Weights of a small GPT-style language model, trained from scratch on English Wikipedia: tied embeddings.
MLP neurons of a small language model. Each row is named by its layer, matrix (up: input weights) and neuron, and shows model dimensions 0-159. Each number is 128 + 32 x the weight over its row's rms, rounded and kept within 0 to 255. Numbers have three digits each.
After each neuron's rows, "fires on" lists the tokens most often at its 100 highest values on Wikipedia text that the model never trained on.

L9.up239:145136057134137125139138083113098081196119142118138152117171166108119137126144170108184115114143115094182136169120123082111165066077183155158141166088133141184154186143161116075094174137217136185092131100144107122080087074130119179119147103138105143123101135206149100120116107117126074057095119061064112119116119106125109128166142137142047119188117128086131087127110133103116114140180157191130096106160132135134106196113133131171082132129123154122096129115162082132108129140087135
fires on: " ", " m", " pract", " Serv", "arn"

L9.up62:139109124093158129183095138097123089130114158131176123162089145121150135090198113120079129074145098102123144157127124075144120083123129138092102135123176145141127188191144124120092118173226129106135141185112082158127153135175109135145120149083087080182076165108170097165126149182122081093100147135146098104104128111114058118143067159159051103098171133102107060123128118140139210155099099129163131142107193186176114123112173099132104101118118122136157194145111105134119119081107109
fires on: " m", " sup"

L6.up387:160101131097100121137109081125175172166192111148166077136126138085112188116108141125109089125124115138115153150034175098143106111085137133115142172167157120116155050139109130145076137100158104116127150126107137203117110099162173154159080100108042096140107156153121104116184110102082170116161113118112079155132128139153156135065159138136184108079053135149158130100111096063125174098110126128112052116172140145109141182117115150150131149187155108159174124202150149135170131109129166
fires on: "em", "er", "al", "el", "et", "{"

L8.up110:136132089166116082134147139188115119151164126170130166133133154120102158129102109137102177135109116076133164089075058117158131111179139210138086175151176167100143164146110064128179141147212075047092159105105145123173105066148147146140123159127135071156095157158107120088125118128130127164120101081093139107142081156164094103043096184128138130082146130148133087116133099115133155144107148095141121065165117111203128161076096107160144165147148124108159090146119137150158134125067146
fires on: " M", " c", " re"

L6.up554:133158039078075128167158127077130130110128137107117088140073203136164109117185107118124130131148097172184112132103135114084098072099122115128166130167208151141175118090152105098079128163114109122089150169149073140144089134124105148060134066180140140110078135125093166234166162133159134190078129155111139097162164131121144138175127128166139148125070121108147141091107168148069102119097136147104150123153101157093167133118159153086134110183141127120115159110155129161153088102178133
fires on: "n", "p", "c", "r", "irl"

L9.up250:154112117175136083065155145144120190081141178119155145137141186102123116116172108101127081085087136124094159181059099124130155119163162132113133167155100153117130131136172123090121130096104083129138128144083171168127188099076167124104208160101202186131102082060108089084078143117135148139121114144075118155093088121159126083138135092097128124131167128192082095169120141100190146114160112110105083065146147087150137171148110159178145139186126135102163088150156100141115077119109134
fires on: " C", " a", " A", "A", " c", "c"

L3.up603:145102145171104177110171168140102107213184159164187124099168113096111151108177116089133115085143176147129152148177123145098104140117120138164091170149118169105069098088074110151124148134128143124126134118077094114157101097128159110147071118140069082147150157153122115087115126173129109122099134132133149123123173084132222093087117148206096166134094085118081130116195147160127106145072076124185129076142188158132184151103080163101168110124140103159097150146128098107120149174141081
fires on: ".", "\n", " |"

L2.up615:144151097114128078115153190143141134204098054118117168120126087086062095151126160130123140119141127120157153113107105091174154128222113098070115128174090074084176133155157127112063157156156089152134152161047133166116137134120178106097144107118124116142048142113132147087119154125133113140092089123106172163181113076167125123139194079105173200069127142126121107195120159102084164126122105143100100174131124169123126148151171115098104131092096102143129146131158139099157125163127173
fires on: "al", "it", "minist", "mb", "ib", "ad"

L2.up478:184129104146092150177184125154119130053185140145139134126117139106125201150123121133098174075127100124156141096144084118132113107144112121126133141116080151078139158097133118141117093104173082097109154140130112187162164145181107160090122151090156140178103110123112020059152175135114112109107152132101116087175129131117050104144097105200160055200183081105155140146133154132171184132106141118172171092120106140160139122084131156121145097134128143138114095078193102152134099154144097
fires on: " M", "m", " up"

L3.up133:174116120134113134145089116107137143128187140175147105100115073130127123200110109174091119073096105104185150144137179101101131140125080110107115145156088086133112097151173116181052128158150061103139069177131110089107165167133159155065083116146149142129131173054129135098086069115139146170186106117128167104148126097139149110079146137167105163123161195134114119155137155124090119150148059140098100160169141199125118149161082139097151145176079068090112085126090176108123109153128097
fires on: "it", "el", "et", "al", "ee"

L9.up554:102131113117156183188160152104130157115167115149163125128160147147159126141107072119162130148062107171125083119153153189121164159141111109140216133136099111108075125105186078143113128116124107123192099157117136158157124122117179140137159152166138117108134148118086107166140152142157079136071153112170159162099149135146076087121135123102134076173077136041077107123147164160204207134139140160056128053179118145100130074120142099148115094146098116113125144087147074080142118117098089
fires on: "'", " sh", " th", "s", "the", " as"

L3.up40:137138104087125130147127182116161149150138176176171108142128135164182120112139091103145152138166131119116053162142151049144146137066164113144190130118142175140162162141104068108184084117088117193114155154128099166118146130165108168076086079109081119102083086148143169126131164135132125124168200098105078053157169129139141127182123124100150100088166098175132155139173142105135069089132149160146051100066119109118128121123105175073124096118153145108105136069100104141102114099133172
fires on: "c", "ur", "n", "p", "f", "m"

L11.up549:117189094128140169098149137095111184145205144139095053083183088139132180144136131125098131149109147113106089162145144121116117114107134130061150087137152145109069157020112110163197116147217146094192098152143093140108135149198129122140140098122041121174078082144089150157146138128108140137153110109119141189092157154118142147128131108072112148170072123131121128130176123152085141137171124121062139063192106113120105095150113146145116097124148130116127130108154124119149161113117165
fires on: "'", " It", " fl", " l", " sh", " it"

L8.up217:164132139151073137150139153120113115090126161125190131111143140172148063132071142129114143172150108135114217088189089128092092178121117117135123082126110085128082112082154099070081088110197132110178127091156213137120153158150126135044105127195164125167133075158106093112175157136165099077135106127102153107123124124184131113114130118162129176095078119111088107186151089100156117134130158157158100136181159107131155116105097106041066097145127102113147096123112161156136107130118130
fires on: " d", " fl", " n", " ind", "od"

L8.up332:130132051203105158151166141118136189107149096112089136142113085118128086156146104163129098133145103179143127123095144140179108137137093194101153100122113070137151115164223089102116180070184136128121108150065133147113108143146141137083160192158102100132166126142140125144124172129125053149148185133161131116120117126123057153106145113139109097091161122153095081147117057164172135144138091127151155138128187149048110192112081125137118178137138093103140122141142144170098058083147120
fires on: "or", "el", "ul", "ar", "re", ":"

L2.up369:103071214125098174142218136155142119178117163163143138167125158141071104107093085168173099150098090121105108076133093080086133087117103130130143167144197147134130128167130105131105099113148152156096117075125145136128093141167114116161170129122135173176090097169130099098158134105130114111157161058074142076170120098092178115150125091146137111105100147132148146138094105117160105098056142126207142083078145156104193084128139150062149099129114146138164194071106104110113106125127148
fires on: "ents", "s", "e", "ors", "ians", "ines"

L11.up261:104079114131113121124178158150121181123161084122133121132126128081123144123159129167142178105130132176120107128117104092155115182199154146126134147154090157070100180087144189172141139087163183146105072168139105133106116154150168110131167090123118123122136094103173123139077122114152109151154090146106155205116144184149133123179091096079048180121209173143099137111143135144108085133086131134115064130166151139132076076084136117052108134140121136111146058137113065073154133147071128
fires on: " a", " s", " elect", " H", " conc", "s"

L2.up545:123146159163080080075087097141108085106124067132160149147065180127165102170096162135119162119132121159118139173060110128096140116151138135121173108162099100169123155148123107137157193093152107226129156162175119076188143127143129148154110118130100087160133137180174081138136123152087129176156119151098094116123083110161103154064144134113131100142103077080106148091098099140192110179114138146187100151172084092087134088130115163124181132099109088081140101138206118096131130122106177
fires on: "-", "or", "en", "g", "t", "m"

L8.up599:204136139120122109126118078128180097099117097140184102190164158130077106105117100134091196193128126169159154106130125144149101120200132171106094140154090187133156105108171151198088122110108158143095123166086031104143168077136130115072159102130102123107119117158119163122096153120134121173147173147112086093170075090166121125149105106132105108155149077085093134129165146118195054125110149118154160129115163088066108148145114153132152133113136122131121146075148105154102090044140112
fires on: "c", " b", "5", "or", " ar", "bur"

L9.up472:158138123158152132124097103116188137124219162110151125105125121088139147062149160112095168077159120123140119067131079124118157095096120108133105137144089112087141052099168112125144123092174084181129120098131073128135165126165151153147083116127091107174090114113182163155141123139139133178146151090124130147146087100077077200099159097168077152150149131180128167129218060165091103061105141150135169201147106168077107137135122130113146097105085120132124119125073157132109159168092136
fires on: "ol", "el", "m", "le", "ph", "al"

L5.up555:157138134132100079095076160115140132156154128096113119226135087127055119116108120166108084106043140111076095133130108148108141059147132136138119126109181152193112105146102172157132137141156113175131087078110159161130124137126127105122174068164121113161137097139140127116143112143175136096205073084163144136146184086149145104177163114049121116125132100131166175170139146151100087136150144153118140168159171168127109151062085126102137132075121064181138148197135125132107148131099069
fires on: " Wil", ".", "il", "ir", "ol", "ili"

L9.up493:051139080127157113109124126135173144130116122100094107145123129120128112177099124143093081186164121097146120128140167103096119116127102099122104084138141087127143152100110116064160072170131101130168123096079147197140111152129154135098075102203088099135157122126135182123166168138159126112163159152084146128144180105169085100148149077145146163062138117165062150144158091141179078077161156198108053174220147148101139157163132089139147098169138144165146146085152157144099140113166101
fires on: " l", " L", " D", " Sal", " fl", " d"

L6.up253:127106104129121171159131129151111168079164125160151114145153133113151160073046126171117124160111179174123146131130143118184181169120136109111143084150140106126115122172130107138095166075159060158119078103144137192068162087130128112108140110138118149086163104124150134078154131162128078097138123174143085066127179109151171141113170154078136110157100178119212102111091079166166130110091081099140096098146172141131148137128116159103085059121196130147203137134175088128082138110068124
fires on: "er", "or", " more"

L6.up363:080118115147028154136133129144136157161155154142136159224115157099131138106113157138207069106147131119149175126174137139186187145104144094113208148144134118133089155140174118109116152094134128098124157108194122135160069156113109190168131134177128127152108117158086054140108130153138130132127122151101102134080160131194088094151118167145119145102112098120180105123063186156096114072063140132117102118159170122128119097130153050145105130147145093128140151136118125081127106076131059
fires on: "b", "m", "amb", "f", "pp"

L2.up512:169094131102108120137125077150146112142185131144139187095135108100139188119069106131077138139167140095105118169155078116074152126119192139113156129151117129093114154110076154106096126162153102158104152156179139167104165167119169144129159153185121116147103091159072116109179192108125099125150140174174124055165106105135175083077077149100148141109102145106145099156148114084116140072109090158128128160190099095139186100098152033167161170099113169120123138121077103119148093132089192
fires on: " its", " it", " his", " ", " their", " Cal"

L8.up300:114125151088029167102141124133097087123088131094159111115145127096141131147171142143124099145161117113121161106113068090153125128156175122122164087126048126129124146190117083164097153165134066123129128158100124141107122179127205141146144131149002141157160054135115105097088155105150103111095073122155153155103141039156128201187097119122140109152128130113151121142128127115090137111110165132177134121152204144141126138054118159096172085184137125103156116129125102174140138139124125
fires on: " ", "-", " st", " Sc", " sc", " cour"

L3.up464:162163089155089136099125123095067106118142125141112127119080154158141154084125126122140127082162181106083148133111162130167106089078128170103169195167159122127135177168186075133156113083115085164144073177122152073154146119099145113094133162159140144086133156119121198159119118120100101132113176141135095104117150151090147084166182137176103151126056186084171113138087147131125148085086100181092135128127158180114127121167159114078076155153131095102203110173127106098086080073095141
fires on: "er", "t", "ston", "ph", "g", " of"

L6.up128:135106111096124137093170150122156139143133106087072131095096141130125089078091131065145111132087074133066095109109128125180160119150132137088128159094140103160183104127197120143044130147157159176123127150146067122117126116101188150103170144134112175156158129053073099117142126188126122135113162108079143170213076142128140144129150106129115187153127201102109120145136145182195089057129154123146106087112098143102139119164129105160112163178131104062110116178137162118135136114075162
fires on: "ure", "ot", "er", "o", "re", "or"

L5.up210:141188190125135127133150080138161098156126161157143192113146129169098154116148147165129125117103146128106082141147141127153160132030180072119158125161135084144135138112166070153114132115101046122116124176167173131145095169108144116132121114140086081127126126092129106172150153100144178201145162070108150129122113060048140145091089087151138150133121151132128156169147076111146071082060075112142144148125110095088133121102082104079135092108214166150143104157089096146167108110107135
fires on: " and", " that", "e", ",", "ing", "r"

L3.up359:156187084106151114131136115128087136163057111103125095169175130101103173131098097098159156119127149127198146099103102152098184084139135122108097165100168110072166201088078132101149176137102136099145065076135076114157103151124112121100145105103104114151096104131118171136127136138143092133128235137130139149109180126120155168086075202185124137148143144117125135108068111180138106157124146153108089154132184166149111119103071154149113094081113119143181202150155151124175141096083130
fires on: "0", "ut", "7", "b", "4", "3"

L5.up527:116124141102125142106157162126140156097129098096169115150090132146058140181113147131062092092128169159149084170156156174147189086154124076128113138110103138148129106125085139090104146147098137146106085114150086151146104181152041101129108068136069092123070169159146100154065151122145188128145137110086174079162174090166185094100149103134084147136113117125141118107101124180154064109087138119145141145098170127243169088115106094156080128139103166168161148114151146110117135118123101
fires on: " |", "at", "|---|---|---|---|---|", "ol", "il", "el"

L9.up301:157129099121112103111115136087101137205090094078125136132091115080106136089193145117111097091109046170152108121107129158145116094191191151179163080121110163105074126110178101127159207115193173134129151147075130120134134158134169148106118114122114104115150128103091119122151073188140107076085094134185091087113130114131099126115163208094061120180200174156170160125139128154110124124090134126114174139165128140143123085083170151153151138116109130131124117126155113085099102081105073
fires on: " B", "a", "ar", "il"

L5.up636:180072134148124111100163103128054115121147085145157142113122132160157153156123138098121063153114114170071134133177167135127090099156136161142123111162181096201120107169185099147125157157204110088088089139147111113160152098082139117082133124163109114132195127130069113099167087117103164099184200103139140136115101080139078170128119163104108135138124151121189073123118085143157119137095123127162084155197143152088154129078084114196160056134129098076154145156161153083125121134136135
fires on: "or", "el", "en", "z", "es", "re"

L3.up304:127188143089164148132149066174135072130105079119163148136159150104157143123147061128083120141097138130186171113180109132046126150142178153132086094147125135131099163109151115049125110112101107109151185066176145199158133125114092125115165116134201106161086107157159104121114156104090097156117108134200216059151128072193130122133154104062154132109110118099119113121135119086138118103127118075132075135095159101121205161137121132105097172118131140145100172132138122118119122108139164
fires on: "T", "Q", "S", " present", "N", "B"

L6.up356:121121063142190170092150125169131165135147159124175130149153094118078079153100135114172137163130111102091088120157127103078119155159082145158138138125145113108087103125082086185114161163145166139125144118090163134041172082127142162133148152119110105082172069122167093067155081167085152099134098086115143067122182084137143157088139089121111135132197134122136109097145141156124083102099171100159132115074183119144123161136121152076101172082120142151076150154153090122226096115147150
fires on: "n", "ur", "ain", "en", "a", "is"

L3.up546:104102092179105150129110139065200119174134115207071104108087129074145094131111135118143143168150130138094073127108167089134093116186128159036135151112147160093144087133120088154142165179106123168091110127146170093099131122078152108145145131086154124130189153185122100109185138092143102156088091119147085123168140124122102116144119129109116114153148088137069112088154120105208162182156187145107159158108146184118119131116126110147104184131120148097084176169056121153126148129107061
fires on: "n", "v", "ial", "arn", "osp", "erv"

L8.up249:127130152169107129105110123201153132153166112100136111139142146152120092077085117077117140118127115147101157161109122125144145130083174179059159120064127172123145094122100133174155141181136092105124155195103159067149156117173117130126219147091151099146138121140109149096101145140108131133149157199129104126140178132190096105159169067162134079125160098088073085137164108178114098136131100112076164127138178090098146097132145149065090085078136075170160124094156092148202122074116144
fires on: "u", "ic", "h", "i", "c", " b"

L11.up339:110146131172174196165148110115134137180094125130121105112093100135132134142142179177038164108144156144157161154153139150134141118158131128069119164143130053143137173105182166138126156069184111128106132118149139137126090143106119171136084146106140129157070145211114085089103123110101054174146152106106112117116170120153120156067100124188129144110198061087113116129133153142134157114109122101152169112142160163144079132115154123164058143149122085067143095148083149199086134125066098
fires on: " m", "ul"

L3.up443:190097127122093124088069119111100143161207072146095116109188119139057136147160138114122130121171162095156166091125128198115142105147154141114150141112107115145088142143147129135119138126132130150158086167141144131130156129107121155058122101098082108131092158169133113122102150150102082122172160155136105078141153136147145127101123175145152172147039102118095113125097119114152150100081068122117136115149173113068154169049140088147132164081147152053200194146113131177157165197092178
fires on: " its", "y", "q", " her", " ", "est"

L9.up598:162069119135149141099179085117138129096160142174137140120120215119140122115115165150098122125108084081108067166111117148192135078118132125120103132094134131093239105107094152070120162132149135176085149145128092140128176068111154141186077156143139091140110105118149116133154098155081119120096155062128130101186172097152083104129143186203087123102148136074129115114087111155132157107136152157177124108171167116215163138069138114112139110156137112125124181162101117160130106127109069
fires on: " m", "m", " M", " Em"

L8.up211:102160134129114061074185109088130163123155082123148145140133114178101110112115070166107100106125117124139115125094163148203062165094106147098162124094127107070072148121151071176116124159126083063130137135099144138113125125119161162099136097103174099150162111149160105145138134159114154151125119156020133097137104114182115113147098120092134115103142180124119140164188095147151200162133079178161090093151099177095142123074137121156111099199160111121080190192151105142131141097170115
fires on: "'", "-", "s", "or", "ach"

L5.up485:116111110140093044165154132110216063137153130132139174106139117118182077165138080083111152094135124150142194144052159140107134131092112157110153129132076146082175141087117103122119135145072130115139114163046078129167173193154134122094135146125084086159145133060108157162095169154152121099113173125158144147175164072108114106102117128139107142156160086095092164043118098141128102128088184136102144129133063127092142093144109133128136122174102136153100126080156151109183109120160118
fires on: "c", " G", "n", "l", " was"

L3.up403:166134138107129133111134160142136089092111157103184118147148125087162135144145143165110132141170086102105107114138134173118110120180109124128126127139083105135122110172163129165199098093143052174141098129069179140104129082148109151165181159109150097134087168153060096122098101171150216152149126132106189103120114163118116157114128114090076075117181111101149076050092123142092112144138103115047135090189136078114187161125114080117139120145162132138138121157140209088133199121141093
fires on: "e", "ot", "ic", "w", "at"

L3.up140:100103151095094141156141134175102119124148038080140108112126139134157173143160125208147116123177143180131155175156103048123141142139092066111122131107128122127204152108119130164139117136142146111139133133091134029123140169193135124117126135102114142130124125087211112078136130204147127100149183096107134105097078122179147110119096070118125190168176123129124051134114142140160088091163104130179114155130119146131118109136135046159153105143146075144147112161092101112153091074095135
fires on: " c", " elect", " t", "ative", " conc", " inc"

L2.up153:108099167102089179112148183130094116192100125083159129145100129143129166127096181146154157134128101109125137124108150054099146083081098111082122173136138128130144167051136093176067113174175174128135165068175141176082135137120114152133103156114100123132119129142113134080131113156105180139108151137156104138111075150057106043141109189149191090174134196151116133173153102128155142125110189160090142108122121143084129100153112150135103138149137181217105185144114106121084131116093108
fires on: "iz", "as", "e", "s", "is"

L8.up384:129136100110142216114120111079114078160163130081138142142079183157154143129159197127109163049165120142141123093147188099129118088156100093157169163114100081167180113098122148089154138125195134148146137114132179131167159084137101125129105120112153120159111121141105102105123100138107113067127089045104106176145125145123061099112086100164140157193119127120144134087099185098156121119148214126129150077132093110097186142096151136185098096075194105135151163129136100145107128148080109
fires on: " m", "m", "em", " M"

L9.up24:089127149121118138198115124173148131106078206135146140101101100182129141082076154141144148121150110165133123138138133148087089140116202116121123164178092171124188116121166106126146107148187103144101156118092137136119105103117147138109113161161052164193155170092098078095155117081103194137109151141091122080178121066107096055079146163097118174128142138117042132180137131092124097084100129089156156143086134132130129183080079103093120125133134130151171149173106090159129115171163147
fires on: ",", "5", "D", "R", " and"

L3.up167:181117144198081146139140111160134148137147103148164088142163102151119117119120132134090069130112177121147135193102150183173107102140128123143191161148169095113108153108115069112121145175154133145144175107151143159119133136136140212124125142068132116144136089138160110101147204163082143092070113085135081131081131108132133145224079130132152102096123113094111110119127091124109126139113082144161057105110121086138104135103096218159127162103130136105177155151147096038090066074154128
fires on: "'", " Open", "-", "cl", ":"

L5.up213:104104081148098094063116108138137145191135089125156123094071101132081162133132163159126141081082094123087150134183136147158199113110226117105104115098153168099083103110117096088183063145147177127069121108128098118086088157163123103114118123168104142145158109189093119149084132162131147122115131128085124133087095109143132141055112187103102125137207138196105134104102126170154202119096126123111148202111139117133139188088120148147156156139152168112169155111116106131142145106150186
fires on: "a", "us", "e", "es", "ar"

L8.up510:156097136110093163115137157117112145202123077112152112163136131165163144154140071168103196138112138144129105166155132186153143123139089148111159116081186167123179090108117160137169106115103150119113158109160107148131077114114186074180113083181071150153128167089128140118117104120112098147133137137099157186167176113131125150169123136134106172101135053161129072050127150138135149083111106120160121064115198117138121061141051122123133164113120125108095118130141146174103030110109074
fires on: " in", ",", "In", " of", ":"

L6.up625:103125102168144130103143165155137079191179146149146110114183073134114124154213025060159127079136201136124171127122160109082141120125166120129155149120146129163080157136158083197145116047108164181127103110059150100192141137127112140073127119116136088119111138094115100101104117153071147143108145129156165090124124071168145070132108089162098180184121142149117161123154150150166146140128105122154122126151139099143116115111095133084190136103124105121091143176169070112110088121126117
fires on: ".", " the", "\n", " |"

L9.up321:105116133046141158095151154087082119140148114117121160180110137123122125198140089160109140117153159182078162124150131150128166084113102078096123148141103097160125153207106184190119130100157103172148114134159109140085096170089106099111100070130145128197158094117097136131153122097094121117094121073074162060085142133143155126136162159142113164149177116133111111177143122206111133087198090110147145132139148117108183062154121059118113077172119109102180118152168118101129068104140131
fires on: " to", ".", "é", "-", "ä"

L3.up590:133134142128117122178126128123111146170132111094139182133089137124137155128118086140062137167160175160144130119063188097163081090110142147169093130099051100086113139138145187121100162098151112134087084112168164139169110142178139171083190098104094152126128102165138137086137064123136110135117176184107097113124091081172143114131158097123165145181159179128126125199080095174149141088093142106128098203134174112106147080170067162141129127143129119110134090088167092106056131150111068
fires on: " sc", " dist", " associ", "or", " ph", " sk"

L6.up550:153117124157153164133145079146172095128088081116125129151108196145173114115035135175145165108071146180132095114170125151133116167134101101086111154063128134146147117139183171161134099093114095167108137157125070143155104138120093114156203124133148145115143064143178156124058101162207164138099177136096135072112128154109179134140161099164090108165161152097119074089094098162127130055130090123125141149169179110084130100109169138111114105105149136120169159128167119145114117168093199
fires on: "ec", "ic", " ext", "c", "inc", "ac"

L6.up428:129205104138139171113167113083151127150151108165139141222146187101135199107160106116169102147181128169157198098167139126149173177109103085153099117105125160129177124114113102149106112132082142134150135116147109105143147043119120145156080143094101076177062108113100107157156150119080175133099084116178103138149157134092173096100086161150181106144104117090144158057133136092089141127107108095097125119114106138135158119140145110125125120079124062104105150147204141075115078118106073
fires on: "b", "f", "ing", "p", "up", "ab"

L9.up88:068119120090141108107153126202077145171145132092168142091098098119112105134160144099170120087145156133128145141126080098130094090101181183097096171150148136153150122132105087124186140138129084090170093122158135088170107162127180147085185150130153143129133152116171113106115146159158129081099173139120130134150115058166156098211121126105115151129162193149108047076167179181073122103051087130143172099130093100174107129149177124117123110076132108143173127137129148088105075144096171
fires on: "a", "i", "o", "u", "t", " Sa"

L11.up561:147128168185116115114158109138189128099091158105140140065141109119110109112102186123095157179125168119130162101134177204139068094095114098113133156109132104164107166142116110160095101108169163126092145134082161115109169109115136138105179151161128097102102083153110068111090078139156183112115093080113164128113189135119100171169165079172108078126135156166149070111068130127146166146135162078104133126114127199114145099078127103122113176080087122148052172176150168145133154072088159
fires on: " was", " as", " is", " became"

L6.up276:129150149167162137119147106139141133145133166117166131148111059094112123110122113133078136163091149105129110167157117138137175121163143090154150097163129215149112088192138119112116151148140066162193099150168093176079131052089183135172119127101081148118144155150125081094150099131111027176101137112112085066137143119122194137068163146140230108094174158149099076120132086112149092170104123105173118094114147154096116136107118158120095097184126173126155150116120138145143088133132096
fires on: "-", "se", "es", "s", "el", "er"

L11.up426:123114165150106076100161105112112177059173105149133132102148187107106181182133163120105085122136142076073129184197132134150128138169163105085117170128168145183139142035123159077131101131079045143150160156121138185152139100151172133148148155100156092124113097128120154165147098125135106117128228156131129141136128134155152125117131157099085135148118075096104114084112182143103065144138092147109107070132217145115141159093084131078117119158147126109102116090110084149101122114161146
fires on: " sp", " a", " Sp", " more", "c", " less"

L9.up559:108147111088122117105153139172060127133097073093143062121182083171115132132169079076118084129146147194142112122146109166147153086131150115147171123090185158068161143142134061078133167108109106108100135156171114136164102110155135143175168175113098175148107092164133075173133139139126089133140116109114185121128120131187110166153159162133095123100152159104084180137102112114128117097134072179130127074161113214119029183079109151160106112128155121103146163121166124126160103100098124
fires on: "-", "'", "ro", "o", "a"

L8.up131:137126145126125173097113133126124189148077154158107097124137177136139104157135181126099111132133159066142162056113172132106122085091126156105131176044111113131136064170166146157100111147133124132101121156126114088146188097119162136107155115160115118129124123096100117093109084158158118140170142141100096179124190175118076120136080107165129124074153092187086109117072162095177135061119120118100137117142151149084194155128073106048136118092121151102088168186201110165080128182134152
fires on: " is", " en", " was", "0", "\n"

L8.up537:143107080123126114127115139182133200120114106160111108121209112082069179163109135106144111092147149170178105143103116121117168148105128118124159138117159188120120176160174116108063103099125074186153073120151100121164138135211128146131131065117121110111169142145190184088099153151110161134123086126177093085152166143094109116109180127163075149076148113201109130145076135157093135124099133114145081119075088110139173134193109105099086150088101116148134136143148115073143133202144116
fires on: "ch", " ab", "ons", "ph", "ent"

L9.up513:131122112145098143119155152091160103151129127099098112123134179127151090137165103161088167107135187115109097128181122095146094167089138066094166122099179163120137121190146151142169090085195140144115127096130147147141138093119135120082116119138160125216116097139108139123180142110184067135120089204062217097117182122109112150101030121131126115147121101107164126117098154121088121046133076117134115121199151124125163050171159136096118161138162146158180132153115125152148123147131148
fires on: " in", "-", "in", " of", "/"

L3.up69:097081116192120143084136123175159128116127079059201126195081117149038108114180141131095120143153114144104163093096186130168133128051116100082127126119115168130135158104114095144146111128104121114198098142093151142096147137131121116186147088090149137184147160131138162078142108162100121162057140190121109160092100116158092169135099132113144068095139154124147107147134110132140140115096128099169132079178124137117168130131115208154129117108169173188115183128138090088178115123072142
fires on: "if", "-", " of", "b", "i", "or"

L9.up145:141140126101107140199095101222160135163137133087150125139145114150061131105133089131152098111134088104131179122095107133144143114104127139140124092115170151077185095112128060106126181116174079136104171174123128168196122149120096149133157137139135113156144082109093139115086136096108174070149087071119130119171127113173077131120111174150144141080110133144098164106195172083129156149104166100149069089193107108149140190091175150139119126100105136097127088196155113113200090074126154
fires on: " and", " M", "M", "'", " c", " first"

L2.up210:139145144068149111116110166166125081144116121116179143168124143096162124113068125144117137107126163104112143134188176090130096134101116076153098119118123179115151154107175123111193118078138117113166131129116170142152169172132162143097084157123102095155087126066211088142140127084124089101123138122087184096129066109140078107123081111068170121139157131161185134164159130117107154075181071145137038148133169155168112181159091134078127126056120139162101127076148081111152139172136168
fires on: "T", "om", " of", "em", "it", "N"

L3.up258:145095139163079104125178141135200164163147154167156072127169095120119101135144116164160131141150137122090109134105125043176139190107100149109096161107148150115154180165092090091157168173101155095118152127142061101107109160154091106106112131131162183205118126181139061088136151155132165137121197139121112119130148041122130100170098124161149088119107121168111108080118100093150097076089110130169103086144078122151132143139106090119092125163088138141138104098149071139133201055126124
fires on: "c", " hold", "hen", "h", "w", "cess"

L3.up383:151082113173104087175179087119064133117112096167098107110113176142127153176160137151138144156138097181088136196198169182187139146122198102141162134085108121126097096086049131112121120105121123164133114221164085138143111099186139086078146104154118081129089087095104175091133159144150099146115118086119149115161140113176102155147129133086150136125102123106156142175036158101105175071113151154166129093127151098116146139120086138154126093095149165106165140110179130115138092112094116
fires on: "rom", "\n", "tern", " more", " less", "ph"